config = dict(
    vocab_size=4096,
    norm_place='pre',
    qk_norm=True,
    init_std_up=0.0477,
    init_std_down=0.00703,
    optimizer='muon',
    warmup_steps=130,
    decay_shape='sqrt',
    final_lr_fraction=0.1,
    train_tokens=425200000,
)
MLP neurons of a small language model. Each row is named by its layer, matrix (up: input weights) and neuron, and shows model dimensions 208-303. Each number is 128 + 24 x the weight over its row's rms, rounded and kept within 0 to 255.
A block is one neuron, or neurons of one layer that tend to fire together. After each block is what it responds to, as a language model described it from the Wikipedia text at the highest values.

L5.up27 [151 133 149 150 148 178 127 150 151 177 133 125 117 171  93  75 102 124 118 104 182 153 133 144 150 143 131  73 141 141 110 117 145  96 104  93 108 135 109 123 118 125  94 139 172 119 133  91 106 133 147 147 140 161 128 133 123 179 106 164 165 119  78 110 154 133 110 132 121 127 106  60 158 101 123 129 135 104 169 133 124 163 124 108 157 105 161 123 129 107 144 158 150 106 153 163]
L5.up47 [ 98 136 124 137 142 128 185 120 181 138 115 137 134 123 164 129 137 139 111 153 137 106  99 133 129 127 122 115 137 130 100 116 131 143 122 134 158 118 125 157 130 157 146 123  78 118 136 134 170  95 166 151 152 126 174 155 136 109 155  81 123 119 102 137 121 127 128 108 150 157 113 133 168  75 135 136 146 173 134 147 131  78 133 192 102 122 126 204  98 146 120 155 170 120 154 121]
L5.up210 [133 137 159 147 115 119 120  95 190  78 135 145 156 147 120 166 118 136 160 159 137 145 103 155 147 118 167 105  78 114 120 156 166 141 133  94 138 150 141 106 113  84 112 164 160 126 178 159 136  90 159 127 138 155 119 192 138 104  89 152 127 139  99 125  99 109 163 138 165 117  90 115 147 124 182 123  87 139 131 123 133 102 110 115 136 148 131 125 118 120 139 130 142 124  68 127]
L5.up296 [ 91 109 142 187  98 103 124 112 120 158 123 127 119 127 117 120 110 131 169 163 128 133 150 137 130 147 137 141 128 115 127 138  80 117 185 107 156 137 134 142 131 127 103 140 142  51 143  98 109 128 150 164 162 118  99 158 127 138 127 109 123 125  90  75 173 142 107 126 151 130 161 146 144 129  78 135 147 115 117 105 128 107  93 127 129 100 120 131 128  64 141 130 122  70 134 135]
L5.up490 [116 121 108 109 127 133 106 141 139 100 121 134 155  97 162 147 122 168 127 128 137 108  71 138 151 137 132  90 172 113 121  93 130 106 164 134 163 136 115 154 139 127 143 137 138 114  68 132  81 101 122 110 144 126 114 128 144 151  77 118 116 107 102 133 157 110 133 105 137 116 139 165 141 106 107 116  89 131  87  97  85 104 165 136 120 156 133 146 115  83 145 131 110 137 123  93]
L5.up891 [ 70 154 132 124 109 108 145 141 115 118 142 182 105  82 128 118 127  89 177 114 162 147  95 105 131 155  97 120 160 106 102 127 111 141 138  99 130 102 110 118 100 151 161 129 101 108  99  90 107  95 147 105 110 129 138 114 102  99 132 137 144 139 103 129 137 101 142 108 108  96 123 173 147 166  93  85 162 160 143 102 149 148  94 145 109 118  98 143 137  72 149 133 130 100  84 126]
L5.up984 [144 181 146 150 119 123 155 151 118 139 130 135 108 158 118 157 149  68 140 128 127 141 105 161 130 128 125 145 104 119 133  98 137 101 125 114 129 136 121 110 108 128 106 132 128 107 145 133 131 149 159 130 167 112 111 160 114 173 109 138 152 141 114  77 108 100 145 156 120 178 116 108 122 105 181 136 169 161 137  69 112 153 149 132 101 129 102  85 112 104 139 122 127 111 109 150]
L5.up1147 [110 124 134 121 129 158 142 148 117 142  98 142 128 120  84 133 130 142 124  91 124 173 141 149 181 149 152  80 132 116  86 117 134 154 125 126 162 127 184 133 118 114 121 120 165 100 150 126 127 130 117 161 159 178 137 141 151 165  84 108 107 127 112 106 200 142 137 117 144 128 106 119 135 126 100 137 127 143 119 107  86 103 146 115 111 156  80 154 114 128 159 157 107 154 107 121]
Clause-opening subject words. Relative pronouns and sentence-initial subject words that begin a new clause, such as which, who, whom, It, There, He.

L5.up88 [138 136 121 111 128 139 106 110 128 184 102 145 131 101 142 147 137 140 121 126 146 108 151  85 140 100 123 123 113 137  97 142 109 130 110 132 138 133 119 119 136 139 141 164 157 129  97 117 163 155 165 116  90 108 130 176 135 132 145 144 135 105 116 152 118 152 125 115 145 122 170  99 129 154 144 104  91 150 111 167 128  94 107 121 132 131 123 124 174 145 153 129 145 146 121 129]
L5.up254 [138  94 145 127  66 120 151  85 129 140 111 110 140 125 128 141 130 132 113  79  77 190 132 135 127 111 140  79 119 132 153 125 104 135 162 145 136 110 116  74 101 124 161 145 144 152 114 122 168 151  66 120 156 144 121 143 162 103 116 117 167 147 129 129 157 117  56 108 127 122 114 122  71 111 149 122 144 157 162 121 140 117 110 126 154 170 107 153 147 106 131 106 110 150  80 133]
L5.up260 [147 164 149 100 139 133 106  95 136 124 117 111 132 129  96 147 112 146  94 117 101 104 123 146  74 132 107 126 122 154 142 100 126 122 123 127 133 140 145 117 110  90 126 144 120 139 107 125 113 146 135  68 137 111 112 151 124 131 192 142 101 158  91 100 125 161 100 154 155 134 100 139 153 126 156 133 101  86  97 125 141 125 138 185 150 105 129 112 139 158 165 129 135 137 134  74]
L5.up688 [137 123  96 114 119 156 135 138 141 139 131 122 146 129 140 118 121 130 116 138 129 136 141 111  93 131 153  75 158 171  74 119 123 130 120 146 136  47 128 169 118 108 135 153  96 169 123 122 124 139 146 134 148 115 132 144 121 100 155 163  98 104 141 184 107 122 135 130 161 130 118 113 101  41 129 135 106 163 119 126 168 108 130 100 134 138 164 146 113 117 112 172 112 112 133 156]
L5.up799 [105 115 134 148  95 114 141 103 166  97 122 107 165 149 115 141 110 121 122 144 126 123 122 128  91 116 142 116 131 107 133 102 141 142 153 119 120 141 151 127 138 118 138 121 135 149 134  95  87 169  94 147 101 117 158 143 179 150 114 148 140 113  85 109 101 121 127 142 124  91 159  78 117 149 164 149 133 139 158 101 125 141 136 148 129 139 140 155 139 133 143 124 114 161  76 134]
L5.up807 [101 192 109 118  65 103 130 117 135 121 119 199 165  92 120 149 126 128 117 134  99 139 152 136 125 124 143 114 174 117 125 119 106 139 113 138 157 127 104  77 154 129 110 107 140 156 106 192  77 161 157 105 128 148 106 111 118  96 104 137 144 123 147 129 158 104 133  77 109 168 147 128 129 118 135 137 108  74 139 181 144 146 173 139 135 129 115  77 135 135 141 106 121 170 104  91]
L5.up854 [138 109 116 114  95 137 118 153 108 185 122 140 113 122 121 158 117 121  99 162 114 137 110 105 115 123  89 139 127 144 130 108  85 131 128 136 121 113 161 135 146 155 127  98 127 117 126 129 137 151 137 132 148 139 161 141 133 102 101 162 117 104 118 130 147 128 103 128 152 139 127  81 162 101 143 101 104  87 156 111 141  77 119 125  89 161 111 175 138 102 143 158 192 127 143 120]
L5.up1071 [143 160  80 105 169 127 141 113 123 130 106 124 116 159  75  82 136 107 141 171 189 124 150 122 154 122 103 141 144 135 118 157 127 116 149 134 116 138 140 133 109 121 107 122 127 127 136 174 123 145 167 151 153 125 131 167 173 102 101 133 111 133 106 135 172 178  98 144 130 142 132 116 143 105 116 118  93  82 101 167 118 130 154 165 157 103 136 123 102 161 131 119 166 151 118 127]
Word-final suffix pieces. Final subword piece completing a multi-token word, especially job titles and ranks: lieuten-ant, profess-or, supervis-or, phenomen-on, hous-ing.

L5.up154 [ 95 111 126 119 130 106 138 112 160 143 160 122  81 124 109 108 133 110 152 124 162 124 166  78 115 134 112 124 116 202 135 141 103 116  94  90 141 146 119 116 126 137 163 112 138 143 108 134 106 189 151 122 124 127 134 134 152 122 140 147 127 121 112 143 168 137 114 125  97 121 101 142 140 139 140  98 141 154 124 104 125 142 161 112 107 143 138 139 133 132 116 149 155 128  75 142]
L5.up376 [122 122 137  88 121 126 122 137  85 137 112 118 109 111  80 101 119 143  96 116 127 135 121 124  76 116 118 106 121 115 152 141 157 109 120 127 152 197 103 182 153 131 109 158 107 104 152  93  96 151 152 112 120 150 110 153 110  98 152 136 148 132 109 148 142 113 128 135 156 154 127 129 163  99 136 123 120 104 130 112 142 105 128 116 130 153 100 119 121 181 148 107 137 133  84 133]
L5.up396 [132 125 148 130 137 117 108  95 153 135 171  82 155 128 130 111 120 135 115 114  65 153 128 151 123 118 171  93 149 135 102 105 110 139 122 126 103 125 110 141 148 150 160 120 141 142 103 160 129 123 133 155  96 121 158 167 196 112 150 150 105 108 139  91 134 133 110 109 121 125 126 156  81 142 140 125 117 111 104  99 119 130 141  84 137 150  73 154 120 144 146 123 177 112 125 134]
L5.up817 [124  96  91 160 130 133  85 133  93 131  95 147 134 158 115 109 110 137 129  84 153 133 137 136 144 116  42 127 124 137 158 155 109 123  99  96 146 134 114 150 169 116 141 151 106  92 140 138  97 132  95 151  99 153 124 101 138 124 129 162  81 133 133 186  95 110 171  98 176 151 103 136 137 116 132 100 157 112 161 115 146 141 141 108  88 113 122 107 107 138 119 137 145 155  96 132]
L5.up1040 [122 101 136 130 158 142 152 165  62 122  94 131 118 136 117 135 154 120 147 108 154 172 110 133 114 139 132 118 112 134 103 133  73  88 165  99 128  93 136 146 112 105 139 117 140 113 152 108 128 136 148 102 140 138 120 114 190 141 108 144 117 143 140 106 148 135 100 118 119 127 143 162 138 164 131 167 128 154 106 137 129  93 156 128 120 125 143 140 142 102 118  93 127 139 109 110]
L5.up1058 [136 127  91  82 102 118 112  90 133 156  72 121 145 138 154 121 132 114 106 150 111 113 152 152 124 120  99 112 132 174 114 101 167 120 122  77 122 150 147 102 101 150 151 106 152 136 112 148 125 133 160 120 137 103 115  99 145 149 128 143  86 132  73 152 116  51 132 187 112 123  95 124 133 153 144 129 150 115 148 176 112  99 107 123 143 143 126 154 104  89 129 137 153 141 114 118]
L5.up1125 [133 160  80 180 141  85 121 128 126 105 109 149 117 137 126 106 120 127 145 129 117  97 128 136 143 125 137 142 164 146 104 129 147  90 102 117 117 129 153 145 136 141 111  87 155 129 148 157 136 134 125 136 132 144 111  82 157  88 101 163  56 145 154 125 145 121 118 124 156 123 152 126 135  99 136 134 134 101 128 140 121 100 123 149 120 162 167  86 110  63  77  65 139 160 137 125]
L5.up1278 [104 191 114 139 142 126  80 119 130 151  85 129 153 179 142 126 148 135 157 101 121 129 124 110 128 133 118  86 123 153 114 104 153 140 159 139 116 113 113 123 164  82 141  99 127 115 146 159 131 121 104 133 115 113 136 163 110  87 114 101 133 145 132 136 106 123 162 134 138 115 118 139 176 165  90 124 133 115 148 119 173  97 140 117 106 140 123 134 125 113 101 119 112 122 158  91]
Word-completing subword pieces. Later word pieces that finish a split word, often -ic endings or section-opening words: Islam-ic, endem-ic, Bi-ography, B-orn, Fons-ec-a.

L3.up59 [ 90 144 108 124 138 122 101 132 128 105 129 133 100 149 115 141 147 151  96 198 148 155 122 118 136 149  89  88 136 157 125 107 162 161 118  95 179 119 133 159 140 136  77 146 133  84 100 101 124 145 140 137 146  90 124 131 120 151 134 136 137 149  75 146 150 121  97 116 139 156 153 140  98 136 154 112 150 125 120 128  65 137 116 124 119 139 134 126  95 135 150 142 138 152 153 110]
Mid-word subword fragments. Second or later word-piece of a split word, often right after an initial B/b, such as Br(igida), Bi(ography), econom(ic), period(ical).

L9.up246 [ 64 145 151 141 127 154 149 105 119 130 137 157  95  97 130 117 120 121 113  77 141 119 180 137 144 119 156 163 127 123 124 115  88 121 126 153 113 114 118 125 161 129 147 113  86 146  93 110 122 141 126 155 110 115  94 141 141 103 140 128  93  88 131 136 130  85 150 128 135 183 131 149 123 173 150 102 136 128 154 110 176 145 156 130 121 130 114 111 102 144 111 151  88 128 145 151]
L9.up277 [140 115 117 135 160 152 116 136 174 177 131 134 127 139 148 132 123 153 102 102 152  91 135 115 138 137 139 121 127 128 160 120 142 161 113 118 122 144 148 117 102 188 152 113 101 152 137 128  52 131 143 102  90 168 151 160 166 142  97 150 150 113  96 173 119  95 133 138 137 147 138 107 122 169 179 167 145 122 130 116  89 133 154 140 151 128 121 122 115 127 149 115 119 119 121 131]
L9.up483 [153  92  89 155 139 127  51 129 134 123 130 107 116 138 148 115 119 111 147 122 204 136  90 176 104 117  87 112 138 138 166 148 127 108 147 105  75 134 159 138  82  85 164  70 167 117 129 135 111  95 128 141 115 148 129 125 152 140 106 124 127 135 107 112 131 159 152 166 108 139 114  97  89 122 137 127 123 115  74 128 134 108  98 127 133 123 164 106 156 151 147 119 160 105 106 128]
L9.up715 [146 121 116 157 132 144 130 118 133 120  87 139 106 108 135 100 128 111  97 109 121 124 147 132 103 139 131 110 126 140 174 108 125 147 150 154 103 180 117 133  98 122 107 136 179 119 119 164 140 140 109 130 116 114 126 108 132 101 108 129 170 148 116 146  99 116 158 121 144 115 113 139 120 114 169 133 151 132 157 154 169 185 119 138 170 103 112  93  68 125  89 140 104 109 102 114]
L9.up727 [ 90  89 115 138 113 130 110 125 145 112  97 131 132 157 114 110 153 110 110 109 141 153  99  79  93 150 108 104 143 120 129 162 153 155 139 127 127 129  64 139 133  94 180  89 127 137 136 107 106 188 138 133 112 124  80 142 122 151 140 163 116 167 151 152  88  79 168 152  80 139 103 153 163 176 133 141  91 144 105 140 113 106 113 136 132 130 100 107 128 126 141 132 109 122 123  99]
L9.up774 [187 122 164  99 153 108 114 139 119 162 185 144 122 125 136 136 161 103 108 135 117 116 132 157 117 152 104 167 114 108 120 147 153 120 127 138 120  86 122 118  97 113 125 114 133 116  89 141 144 129 145  95 142 120 127 171 130 113 122 136 100 126 134 139 146  99 159 132 106 139  89 131 140 148 192 129 123 148 107 122 124 187  78 178 133 117 109 147 137  94 113 143 132 126 113 110]
L9.up993 [144  97 145 118  79 144  87 140 113 128 114 142 124 120 153 132 121 134  79 124 133 132 146 140 138 109 130 116 129 138 136 139 164 133 152 148 118 119 125 103  99 132 102  84 141 120 124 115 152 143 136 167 109 161 114 121 136 126 112 158  46 154 112 144  57  79 110 117 125 141 134  68 124 104 135 149 124 155 142 145 105 154 101 122 123 132 153 126 124 164  70 131 114  79 135 153]
L9.up1194 [101 158 120 142 171 150 115  90 133 116 122 129 118 125 168 152  70 107  94 178 108 148 154 132 167 117 116 123 101 111 110 144 146 120 141 113 106 130 114 120 138 109 121 124 137 147 131 160 103 101 140 168 135 114  94 136 133 122 137 141  80 125 119  91 130 154 129 118 166 149 169 114 158 167 118 121 140 120 137 131 128 143 132 103 140 166 107 121  92 155 120 129 118  96 154 115]
Mid-word vowel pieces. Short mid-word fragments, often vowel+r pieces like ir, or, er, that continue a split word: consp-ir-acy, profess-or, inqu-ir-y, dec-is-ions.

L5.up58 [130 119 112  83 113 100  95 121 163 156 184 162  88 138  84 148 138 184  96 134 134 113 155 123 156 131 170 140  76 146 147 150 143 139 140 151 112 118 145 140 139 120 157 140 120 106 119 125 127 146 125 144 161 106 128 154 145 157 128 141  80 124 132 119 135  92 132 120  64 105  89 138 131 137 114 103 113 122 128 125 113 146 143 139 109 156 132 127 139  84 159  82 104 114 145 170]
L5.up64 [127 136 138 160 111 124 121 104 121 127 140 158 115 111  96 117 134 111 114 146 105 160 145 127 141 147 109 106 153 151 113 127  89 122 170 118  90 145  93 157 131  89 128  83 111 117 135 160 132 138 118 157 129 133  95 162 117 109 160 157 135 126 121 133 143 123 135 121 169 129 130 121  94 138 157 161  92 130 140 158 133 106 110 156 120 137 143 143 169 160  99 128  72  81 100 160]
L5.up82 [125 117  60 142 112 161 140  95 137 150 150 121 130 136  76 141 150 164 117 185 129 144 163 156  70 104 134 134 155 104 131 143  97 165 109 107 113 163 160 131 146 150 124 112 121 154 120  64  93 111 146 145 166 128  72  82 109 116 128 166 101  99 154 101 133 119 108 132 122 157 126 114 126  91 122 149 182 165 112 103 107 131 151  90 157 133 127  98 162 126 131  96 137 135 168  95]
L5.up200 [121 112 139 152 130 140 124  85 145 148 151 123 148 140 106  93  86 140 120 128  92 133 111 133 141 121 123 146 142 143  92 116 120 148  88 112 116 183 102 126 139 153 112 134 175 134 167 129 130 135 155 116 127 135 164 122 131 118 136 192 162  88 144 130 143 148 130 136 134 137  97 146 120 126 154 123 131 104 118 108 107 106 111 141 160 146 132 113 125 110  95 133 111 119 131 128]
L5.up279 [140 157 113  79 105 144 147 113 111 152 108 104 146 156  72 170  75 121 130 114 121 119 164 120  85 182 149 155 143 154 134 123 127 125 158 117 104 106 155 142 151 162 126 108 161 130 118 129 144 110  91 146 158 129 195 181 116  99 132 155 105 171 132 105 117 147 130  80 170 168 126 115  95 128 111 138 181 132 118 155 126  99 122 104 104 121 158 109 134 133 101  91  90 121 131 132]
L5.up414 [109 117 130  93 126 144 142 119 114 136  99 123 169 150 100 149 116  93 147  95  97 119 136 120 114 153  77 117 203 122 139 120 110 143 177  90 128 111 153 123 163 135 152 109 123 117 133 144 124 123 122 166 155 139 130 140 126 135 109 164 104 110 123 123  99 156 128 167 154 151 147  78 139 114  94 171 140  83 114 150 157 117 133  92  99 144 129 128 146 143 119 106 119 108 149 119]
L5.up1124 [ 92 129 149 127 138 164 119  94  81 155  91 128 121 191 136 121 104  89 129 123 103 119 108 136  79 128 119 104 129 103 153 149  90 126 137 153 113 107 130 133 157 122 101  81 124 122 128 157 118 134 121 163 123  99 140 111 151 124 115 141 149 142  85 118  70 161 133 132 105 150 146 110 110 123 107  75  85 129 139 159 190 121 132 183 145 146 129 122 119  88 128 122 130  99 151  99]
L5.up1149 [147 109 152 124 113 118 163 144 106 167 103 131 124 145 211 139  80 175 140 105 135 110  87 128 127 151  91 124 176 114 130 130 147 149 156 118 123 159 125 117 134 183 119  86 124 102 128 139 130 167 107 145  89  97 121 116 126 120 115 147 129 104 102 123 128 139 103 116 107 144 154 119 147 167 116 132 148 174 107 174 132 120 118 140 108 117 132 107 175 128  95 136 144  86 149 122]
Mid-word name fragments. Middle subword pieces inside split words, mostly proper names in tables and lists, such as Liver-p-ool, Lock-h-art, Solom-on-i, break-th-rough.

L3.up684 [ 77  63 141 125 103 158 144 132 108 119 143  95 167 132 103 103 116 131 155 103  95  91 122 134 152 100 131 126 134 135 119 120 122 139 122 158 112 122 125 151 115 116 106  98 102 107 129 159 148 119 152 123 137 142  77 104 133 122  98 111 139 156 135 155 130 119  94 126 133 139 124 124 143 122  65 115 121 126 124 141  94 122 139 121 119 116 147 112 129 147 126 124 123 116 161 128]
Demonstratives and relative pronouns. Words that point back to earlier text, like This, which, that and who, especially sentence- or title-initial This; also a few second letters of names (Rome, Weimar).

L9.up558 [148 125 139 120 141 161 114 135 168 134 115 131 103 144 168 139 137 119 136 102 110 139 115 112 123 159 124  92 138 172 115 195 151 145 124 131  98 146 122 146 119 125 115 194 154 121 171 136  90 143 140 137 123 119 153 105 158  87 121 116 122 100  92 111 126 126 148 131 132  67 197 123 103  84 100 140  97 153 103 119 121 131 133 155 123 105 127 120 123 121 136  99 142 124  87  73]
L9.up716 [109 124 161 109 170  74 132 118 141 108 116 173 110 145 129 181 120 116 133 146 153 153 142 135 120 131  88 146 118 200 158 166 158 126 123 102  88 131 168 131 141 108  96 177  87 113 115  98 125 139 150 175 119 139 119 132 164  97 104  99 122 108 130 139 122 120 128 149 103 140 126 114  87 102 141 130 144 115 130 136 148 172 132 137 101 153 160 117 126 135  85 103 127 158 119 133]
L9.up720 [141 162 169 125 128 125 150 156 152 153 143 159 119 106  96 121 114 147 174 135 129 154  80 104  72 156  63 104 115 117  89 129 149 160 120  89 117 119 127 165 159 122 119 165 108 121 180  96 148 114 106 107 124 131 148  92 173 133  80 125 123 119 137 178 137 148 128 108 120 126 105  95 116  87 118 108 151 131 129 182 127 124  83 120 133 165 130 110 115 141 116 105  99 113 114 124]
L9.up827 [165 178 117 114 103 123 143 148 113 173 130 149 139 149  95 142  98 134 100 134 114 115  79  98 136 119 130 116 162 129 131 124 134 126 122 162 137 134 120 167 194 145  89 131 152 133 120 178 118 121 187 132 122 137 119 131 152 145  94 131 106 114 134 141 224 156 156  81 153 123 111  96 100 112 111 138 162 119 126 113 114 165 128 140 139 133 136 115 107 140 125 145 112 139 105 102]
L9.up853 [105 176  94 145  96  95 123 113 125 151 118 159 130 120 155 122 134 115 141 130 136 137 144  83 136 146 122  99  95 162 130 152 138 179 107 124 132 109  90 136 126 116 114 180 122 156 179 159 127 153 154 113 140  85 111 104 154 128 104 133  68  75 121 171 152 141 120 122 142 146 124 100 107 107 175 154 110  82 134  98 123  91 136 103 124 145 166 138  96 127 134 122  71 141  82 134]
L9.up1000 [106 108 119 109 140 110 126 160 105 129  73 122  70 100 138 161 115 115  80 124  93 140  81 121 110 170 149 115 123 194 136 134 152 148 164 182 106 125 133 147 156 113 112 126 176 127 153 123 115 146 124 146 124 101 103 112 170 120  88 132 139 107 156 119 130 149 159 131 165 120 109 121 105 118 139 145  82 100 134 137 132 127 101 135 160  84 162 132  88 108 144  87 188 114  99 133]
L9.up1152 [ 88 144 102  90 123 103 132 132 139 111 166 130 108 159 135 124 123 139 132 167 129 137  85 122 104 118  92  81  88 132 116 118 128 170 101 126 125 129 111 134 158 117 139 141  82 142 135 114 145 124 112 147 111 175 114 112  98 129 116  96  71 133 135 169 166 137 130  98 134 130  99 115 153 105 125 124 149 121 156 137 141 138 107 168 168 147 150 118 103 177 127 133 139  85 105 187]
L9.up1161 [126 117 107 109 145 120  91 111 143 118 145 159 143 156 124 139 140 124  99 153 133  86 103 140 110 159 126 107  75 164  99 162 111 165  92 155 132 141 100 150 147  61  66 126 131 131 133 133 131 128 153 109 128 163 134 144 112 150 111 130 102 130 170 113 157 137 113 206 126 151 124 138 103 115 153 104 110 103 120 126 111 121 100 109 150 105 170 131 131 170 106 159 157 127 102 136]
Place-name endings. Final token of country, state, or city names, often word-piece endings after a comma or table bar, such as Colomb-ia, Fin-land, York.

L9.up74 [130 153 164 125 119 104  79  95 185  80 105 107 141 107 105 128 173 142 138 116 108 143 117 165  95  86 116  91 115 137 168 176 137 130 148 150 183  94 158 121 105  86 101 163 121 138 120 134 137 158 139 129 117 158  95 125 121 145 104 129 103 121 128  90 126  88 126  76 104  92 111 141 136 148  88 147 104 102 135 122 139 142  90 140 116 149 119 126  65 141 142 135 190 134 132 134]
L9.up122 [108 106  82 146 130 121 115 166 110  60 133 115 115 118  98 159  98 152 123 124 125 143  90 138 144 138 124  97  98 130 123 145 100 141 124 117  76 111 142 181 126 111 155 106 117  91 144 113  98 105 129  90 126 108 125  94 114 160 145  92 144 121 126 116 152 150 131 147 142 138 115 104  99 151 105 121 123 135 108 146 133  95 151 165 146 148 154 141  98 129 137 157 117 106 129 121]
L9.up190 [ 81  99  74  80 168 166 142 138 139 143 154 110 131 140 117 121 108 120 121 151 107 116 144 184 136 127 131  90 160 103 109 133 117 135 110 140 132 111 148 133 111 106 140 108 130 119 127 136 116 162 123 131 147 122 116 131 122 133 137 123 143 125  88 119 145 100 110  94 131 141 118 137 129 125 160 138 150 112  74 156 139 100 131 104 161 140 152 121  90 123  93 144 151 144 134  94]
L9.up233 [109 104 163 149 141 113  89 139 120 135 122 136 145 155 107 138 143 100 161 113 142 102 128 110 123 139  84 108 179 128  69 102 117 125 130 109  99 178  93 162 104 110 188 125 172 148 147 144 144  93 151 127 174 129 107 169 117 133 175 138 131  75 130 170 169 168 154 129 168  68  86 114 120 140 128 170 147 159 124 114 138 114 106 124 170 124 158 130 143 131 125 129 110 134  81 143]
L9.up250 [126  90 105 114 120 136 139 134 117 140 130 157 147 128 123 127  73  78 137 122 103 139 133 149 153  71 100  94 146 107 132  95 114 124 158 154  93 107 148 184 146 134 131 128 133  80 173 142 164 109 121 117 109 149 151 146 135 121 136 177 170 119 123 123 106 134 131 125 116  81 123 102 133 152  99 157 142 151 111  86 157 143 156 103 135 139 137 180 119  91 106 127 111 149 100 132]
L9.up473 [106  88 137 126 142  96 160 120  97 114 133 151  60 168 140 143 145  99 101 128 151 126 100 132 156 102 119 157 123 102 146 136 111 147 133 118 106 127 166 125 124 100 108 122 146 106 148 146  98 139 136 105  93 163 123 105 134 127 145 127 153 148 152 126 139 117 111 127 176 151  99  98 178 137 123 130 139 126 129  80  85 161 122 203 104 130 158  76 135 131 113 139 117  94 110 160]
L9.up964 [137 156 141 105 136 110 192 149 129 108  80 125 114 138 155 119  96 145 148 139 104 112 129 130 131 108 131 138 134 137 118 142 145 143 119  85 140 121 144 126 163  97 167 142 124 147 120 124 153 117 182 137 133 117 125 123 116 141 148 156 137 126 153 119 131 160 150 104 148 116 103 163 155 130 111 149 128 128 128  77 116  82 128 134 140 113 164 142 125  98 135 146 125 110  57  94]
L9.up1016 [120  96 102  92 123 160 121 117 133 166 102 120  98 119 125 124 143 152 121 155 144 146  85 105 123 128  96  87 127 150 104  95 141 131 166 112 134 116 139 168 139 140 126 141 136 130 117 141 111 141 118 150 147 137 124 115 123 126 159 128 119 178 120 142 115 178 129 109 138  51 126  81 148  63 103 121 130 183 129  98 126 145  94 155 121 100 157  83 133 152 118 133 167 131 145 126]
Clause-opening subject pronouns. Relative pronouns and subject pronouns that open a new clause after a noun or comma, usually before a verb: which, that, it, who.

L3.up245 [129  99  74 101 160 129 146 101 112 122 139 192 126 121 125  95 117 118 100 147 133  83 112 156 123 145 118 156 134 161 134 142 153 125 135 120 146  93 120 148 144 132  79 196 123 146  98 137 132 153 103 117 117 151 128 171 133 156 123 128 147 160 114  99 120 140 112  91 134 120 108 126 106 133 146 140 163 113 128 132 120 144 110 128 151 105 135 108 140 108 142 106  95 101 111 171]
Mid-word vowel syllable. Short vowel-led pieces, mostly un/in/on, following an opening consonant fragment inside a split word or name: l-un-ch, La-un-ch, Br-un-o, comm-un-ity.

L3.up1027 [113 148 143 144 106 119 106 129 158 147 133 125 114 122 109  87 183  94  71 119 137 109 109 127 100 132  83 137 138 114 109 131 114 162 149 107 129 141 147 143 122 133 163 146 145 110 141 147  68 190 106  96 138 102 107 161 187 147  87 134 103 145 115 152  83 150  84  81 147 146 103 124 134 106 135 118 156 119  90 111 115 118 130 150 160 114 139 112 122 100 116 121 125 115 120 134]
Word-completing suffix pieces. Closing pieces of words split into subword tokens, such as att-end, manag-er, comm-ander and unreg-ister, plus role words like player, professional and born in people lists.